Weights of a small GPT-style language model, trained from scratch on English Wikipedia: MLP 512 GELU.
MLP neurons of a small language model. Each row is named by its layer, matrix (up: input weights; down: output weights) and neuron, and shows model dimensions 0-159. Each number is 500 + 25 x the weight over its row's rms, rounded and kept within 0 to 999. Numbers have three digits each.
After each neuron's rows, "fires before" lists the tokens most often just after its 100 highest values on Wikipedia text that the model never trained on.

L2.up405:519504511516469504518484530524483458506485476516532507480527537506517515505481477491493469454527474534495515510533502473548441507516537514451511517468480467458531549477504519486497485469544453480455516433513473465447517488531470471444485542529532466494456514509529526508503473454512501521544529512485506519489493529521511513520484495507503468485546506514503497519491522489499482485532509503508515493475511517490492494460536517470475505517466482511506498488505480503522485483520552
L2.down405:530461507539491457491483524495539544488487511525476488534498474552522462459519500493530482534485483464513511530506494457494500471484507474502530516508498520496508500486503489515452525508531498496497490493507505483459525489498502449469474544527465473532432549500530488502485567508498506455511503490461514454479510486491543491556464527487515518488495492494495498525539482509486486469557541514486493524524515537487505471504503509555480456498479498463510509475516498498521483501490468
fires before: "n", "b", "t", "in", "ent"

L10.up414:551511492484490454492494472534476505502518510506495521484512504448534499519492502487502467460533461496497498496541502496513521501526524512511547444515524509528500541488502517484506545465489501444488496488485464472485477497472498510491503503473445525470504501499558491517486536474518509494484490450483548470514485520489550504513524496498542486527524517516538471505510498492509495570544478495522509514506464492460446495515550478503446484441493460491508501494486479494489513477533484
L10.down414:524509522485543535504503489503507494455502446510490477553526509453520498473464490530486532474517517494509524461510485450498505516476508476523461471518523498537497443494507542490529488506513486465492495452526522534491554456483543464463492439493532505515489505535475505480516542524509514511497450494502458486515510472470489515483518528507511467504511476467510486567442510499497534511502501504505521451482482531500478508515538472495497534511518513513494536480522484496511507477505498
fires before: "ar", "l", "t", "end", "y"

L8.up466:482482496475499539511512506471511533479476511529419478528453483485433518511551472495495536520464498460510521469523433493526465474486506457486502510501454516495496492508514515527505456507500474519486487494501467543513539493511499509517498425506529502518512544491509463497490529527540494534481535481505515496476461515534492480494487492490502468535467493480484506478541505512475496523485521487511489511524509512459514478477472495501530517544510538482509518498525505476519512467544524
L8.down466:435530509489506552495506476475533483501486490565486480477491466519480516494485477506506516517513530463483523506449513514513533475530492511498496523498463468508483545519542492493481486504512478501536492473509513527475538522531532488462448491505452514478525477522504525528519499483465499486520490501469541487527523481465513526489471498499519536476478445503471479505473441519488493542479528471560471481520527475484504532530519518522482500525502484511481486506508498450474504496553524
fires before: "y", "ag", "el", "u", "ern", "ion"

L2.up427:528511492516504570432479530499533510517547491507487516508531518462494499471503450480455489505518443475535454516538532511506465506486500474472496510526513529503491523483505470466486479485515477472488480468466493480522477500506518506475458533461510512500497513521481494497423518502543546524491491468471497548508482482472519467506482536486490552478497481531519512472491515523545488512538521559474517519477474500492483512469483481522516507486509527493490540494495510508513486493484480
L2.down427:500512480451486532518478486511500499523495487481488498530500478476477481476507495489491509452483465532500530517521520486475481517514499511482471476514492503495526467519490456503528515484507501478465488490514499529500447534521505524512532487519486499521512453470450467499523506510499559496507538499495478528554560486516509473464528536507501528464530568521486445490515504484529521447455493547506517544498488498516516507488490470563476493503488508504432520488502530518482477518468521
fires before: "s", "w", " |", "ent", "h", "ly"

L7.up383:515487523503462506527468472488484532521485489469445520508496502464499502538517462533534493481491471466490532513542496484534481469502517451501519506525483506508471488488501509512518516493498525546480504491475486514507518459535540458477485522481498488490510517515510509488500451497496495493549556448439539480479493465484573523523533498524467497538516509502547512523504511548478522478514499503508516489545469490524480493496547498529501506462495500526547498457493525456500487507513475
L7.down383:502516521499502537482534459490515535486510497510460482516480546514510510468523443545499510498506454485509501476464465475529534501516493466495499518495482507487528514465466498528529500496510521511474484515488475503510495452492491518503502486480480491488485551538465534486488489488521507503495499452449506486525485464522563542516514502480477486505515493507514478535511486525464518515490495506510565487513452524494524473528557484513468550493460449503514480536560461488518494489515461
fires before: "t", "i", " (", "it", "e"

L10.up104:489501475509421505503498492541479496533532504512490531531493494510471486526508490473493506498498482529501504498491498535526444485482483474493485529442490481534558506489540460480500486462471529521484505490479475489509454453531477521486467540507521528487469496491486506506486465479494496497477557465542500546525498514505469503546472479493504497541461496496519505484520501537481536523492497510489509470507531503508463485564484493536497491552487539536518544505502533469518515505502467
L10.down104:432496489483501500507503505471470497520511501519510515493549514476536518512494476509501489486463520529528499500485479498474507526515464503468498456516491501510488496460514465474505560510498465517512502469530483513492494445485498536521522500535528500467503510499497438494511524530472432495476466489485522430498494493511543536487532520478505521511533487568500477522537484541545491498447486530503507497490526525502500502522512546464491521477545508482496495458467482482531519514481510
fires before: "|", " |", "–", " (", " |\n", "-"

L3.up316:514532486476566506511465447509474484502472485490522523486489498483525500486445488462525510493499452477506509545477476436529480519515444523494508481489472533496525495515542483505524482525498500486472447508505525508492494487524535499535508482478501483557493506553487528507480470499497528527536517477503481490465504549517500518488465535459459482489527504504533531491529520505470503496517496481498466494541530518552468496447507502488504514522507468520534523543495516488506521518531497
L3.down316:511500529507504509487502475536487472525470502489521506515469519467518455524503516450465492540497484454497480471465475531497511511476518475484490497482489468538488552503532506491491487530522513510433470502514490453481518482481494496504520485469468499520514518530526523498497485520515559525492518442485458494470528503477480554501478491483484517512504530487525468510515495477524545473498485475513538557501494479464510474534509556460483503513518543500513491550496505491456490506553534
fires before: "0", "1", "2", "3"

L10.up432:508501513517511486501518501476526540517522492455531496537517499521478530449488497472570465513512503445496497509522511539499490505494544526513518517476482505488534486511498480503535513480488483477546467533503516484492544483499485451494488508474520498536496532465512473457485491484517508522494536474485483469463518476492554512523480495517501466511507480483509501457458466455491510494523537446488513486533526520471501539489489514466514493518489524484501567550481494537492441470509497
L10.down432:525542538504495515472521513490452520478501476541546514503485497494569509509491483530451518505496472498492507504520516511494519515493467513501528453517488500520523495526454555521494474484508509449487471545469466515528525471514495517532509524528512486487496501519452479511444453494545475488468514512498494518520506457534500514459543482492465482525483508509440492501481510456551482525462475498502526479474507561498482494499515506493521512497488482500489461540497506500462507516522482
fires before: "er", "ew", "en", "ence", "ens"

L10.up460:513522480500502473558481536533490457492507498486531501498483513459508525459492491515468510514464427535490516502488490496554524539480498553505500521502545513508503465498528473484494468497480492504453474499493528472480496475505476526466488505473478492510506460523489480489488528475503502457442530489523519450513543519507531451479466520519545486480517517472499511517497467533470506540558519505484510517508507543489472491489502496503519477549492508540486480525510515544516535505495482
L10.down460:501540515550481508483512465522521479499509485490477535527470507431508488525489488502536512519484530476479509488522480498502513551549503445515533484489518505458503472485474505492498527507543494507498509470556464497525463474477473491523503505513503503506503473445517511568485523488492505512494514465493554507506494523500494477486533507549440488501496491524508474510506465533505478508499538504484493489510485493504504522484463512487514534522552546473523498465444456456453500495502513
fires before: " ", "ru", "2", "ember", "3"

L6.up122:464478498491519526497414499525514503488539485526514542504519484513470461553519506478470501501504502551515510499495496503549483524469533480501485498496487523507516493490504469466496491528504539475507492555533497477489484520560503526463507518551522505505484476487489468485488481450486501499572485521504492511474511481511500530475557466506530518466523467507483497515478483504505514520543501478499519494469513498532476553512525471495470491512487523492475514529505489510456448496558481
L6.down122:555493501470474489526518431502441533507525516517477475494552491555500464504499528517524467488542466525514485521549501503466494471478506491484512468501505518510498494501532506497519514441456456495484531487522539471485472451479479498486461500550518489505509509514522536517502526519482506584475482477498512487471554499486505509503523480483471493511498490538534542502495477507496514487490523468515500501501530451486530487490494527471518477496515506466506502471472502520482487523498470
fires before: " |", "ies", "ond", "-", ":"

L3.up492:467546550489523511496513505535515524498540488491516550502504495448498497463484526494513481486532517529484508477455542490514476468523517467501514491517488504471501462543493530518510488526490527489538539486510484559513480478532496497496533494524493539521415515429504485482532439511498508480511512505497495507466487443489499508517480475487498510517502493522462528487511501485475513524531544494527526531478514468498523532485483489476530499518489486495503476495517530467449509483453493
L3.down492:445480490496474478515521517420499470502469486495501526461504495526495486486499512467487498479509486501492535494516541529474518480490430489437488524513554516488521569519483509484447499474513493491474521540492483509524512486487457501481481482515527466502515507468496496536517489496502505492492476507549519494499529507548478496510521509444473479499528472533521473453513495500487496525532520479519553508515504532478495498543464520515481469515529483510514521518533565507491512508493492
fires before: "ing", "b", "n", "w", "f", "v"

L10.up169:496493506534498477509512506463511520536572515493493510500520516504494525493514516522545495471540512473477515529484486499517501525527445470479479474475510518476497500519482480517488497495509505471504493501466507499529447513498533479510509478489465458449501435467497530508510477474522562464519512500488478491495511529512567542456485491503480455489468481518531489499547532479511487546517494536515512496500484524519492500481542508445466488508489520480547492515548485490519525538479469
L10.down169:514476533462497522509497494549524485518495467541488494504537513473525437488509515485513498530511490523445518451508520530480513476493532482512440540502488504484533487479504494520531478479488524532540520483513529518469502489505497542478506442473524459515483543491512516506454544532471505500463468477497485497514463498482444441476516466486483478501527518524521503447501486479527491486497490510549502501468521461546472505537477501544521491515495513508507494516506513531492497496519512
fires before: "t", "l", "i", "d", "r", "v"

L3.up3:490489465493494526489480502464501477502526487486456541448513498506525471498491489542486536448518500510493474470474505489529515492524467516509478522522525479457480479525532480498491522481535481501513514501513517497524479505507482505526517495522555493508506497526507512531472516539470487534474467493477485477492493473482545476496463490495486416501524454504536510535495505451498467513487543487508537527539475561505461522474477487542513507529526457524519551520524514484516495477530479
L3.down3:535454527497526508492514514560529479539536470495494503520517476539522508516482519526501538519442475510520523501478488517511497513554508490498510500495466532561480485474468475494494481493476513482498463542527485502482502459491448484483460503495474520473459481495516510509498533495470476524466453494498446461499502527525448512518533484446444521541467476495485506500496526502501536511537489516483486543503508492517475512551504474510505479533494475482538508490517499489527531482496496
fires before: "l", "ong", "b", "-", "th"

L2.up173:537548520507486508470516482501528551466539499485485470537479470520540528476511494509489480491486490490502466533523544506527444535503510494503482464484513505489522481524516493503515489499505530484528495493494448521496545540495529502500539513483492472467514476464503465501548494476525544488528481491521484529496517496514515520514465508534485511516478512488514518539523529517471504492480487499517492501506493450471490495424511432493511490528512430486470472495478435498508545506504487
L2.down173:522479515480498525506485506511503528545515497530474556498506516494466527494527531460548512485480496500501449457509476541515492505481519482524487461487533467477476459543525549492512455493523536478519476460479483492480520485500491516500493505499547472474481473480531467520518509556495489500501506487527513560502522508501507534511505485448475510500477463483528493476516504464502532492497480496539509561478533532469513497512531460509466507539483469494489501558514464498498501456508494
fires before: "art", "ubl", "l", "res", "ic", "t"

L3.up196:484537568479480504498493459507499503466508490535505486516518457487519535489495485466497508478517505517557535519507523501495517478498505501523476480535507518516499501538511505488489508568547471502513536528506423489488467446521464535432527510507489501510470513486524497499482432453511495479504522492479525500452455534526494521512499530507480498518545490534541511485545510497513515458496506482460446480489513505523522497536487503469489486494484514501506517489489481487517509500505478
L3.down196:497504443502534481521456521521513505510465497523495509523490526525478485521528457467486530493544495471441508462502505465500501524501531479472506532441480496497512516431493468488527479494484504517505501474505501490494549502568514515519490528470521491493518504513494456520506551475537498500449477486518489503474531463520511544516503538517508494472455531527482491458488478524520503537486511486481529520510449505519456487532496509493524498499497513495505517508534483518519428491516512
fires before: "ing", "ent", "e", "y", "v", "t"

L2.up505:507518493521495556463476553443545472481495531466512503450503504457476525517506481513506497517505526521466472480491502471491485503486519487514519500479509481486502497477559506482495497492539478464485524494482467516508497535509454494521498508496503495512522472493537479523457503453500522514465512457492501530519576484467551495506498509511519467496498527524487492521529514465480528511499572464509531498501467471502453481494444525524467520493505532512497523484460491503492470510464518
L2.down505:535514483493466487449489497530534525509529509524487480520507442532513496513506535502498486502486505482556481511506460503504501525511502492467507482520456514511448509470467495508457485526495500499506509495477467502502500486532520535476451481498496483523492511443499429463547493503515500532492478480532484522557486470495499471454484523486506483537511508532494503467568514502537509467504478505474494506524497554533471497512492483519495498544545454485514477525493478517532498475518546
fires before: "h", "her", "al", "t", " |", "el"

L7.up192:521525516535492490491466482521492457510477499539527527505480513524516524525477484495534497500506510521491450528506493512490474519502484538498527504527481485493497502527494506544513483517469447523493503459517525508499499527450475479506536508513503520541476481457513519494482510495501478470529551553520489524439457497479530494478435490496526508528517500513481513477506518505465489462540447534467465493505493495488465495521462502528501494535485463569509463482497511495483503430491514
L7.down192:535449498547486508456496502488537543494522475482531531527503489527465500479508517515480501528542497548499507470501477490516489501519457451471511501478482479492526522458497498526503516511492454566536512531496506479474523518528513515518505506538481481505525522470494473467506512464471475485457506482498499477510483516499513520493483477501458509468490520509518538533515540513536516496529466507507513449472509507434519529492535471487530534513480507464466473476509551447528497487506508
fires before: "n", "S", "e", "ent", "d", "es"

L10.up402:480514469503472493494517504497483492480520542516508457512470477471490514565501461485544512482520560455489531511521507502499513471495510472469456520507494514498479500494524510538531511513512500512488461534502488536536478521483488462487452560470497506491498487562509456498477510502520533452476480496461491469505518526496445525501507487528512488536477493498526472487515559479475486508476495501532493493515500454503467515519463461504477481517511454491490488496490506497464495537525565
L10.down402:465524507492500510502493489517463521515488487527447485469526501482491504514491452479501477484517500539482533479512506520501507514478524499497485486517528484467549512486532500502479484461494469554509472529499506531521537491466512528516473508493470561484499506529453496519491477495447459480534505474471535455543545458523544485540535471496498547462492496482480496489471514505527479499460509523507515559521527525504461487490472522495539507501520487462550503450517513498481512487497483
fires before: "ion", "ed", "u", "it", "ing", "or"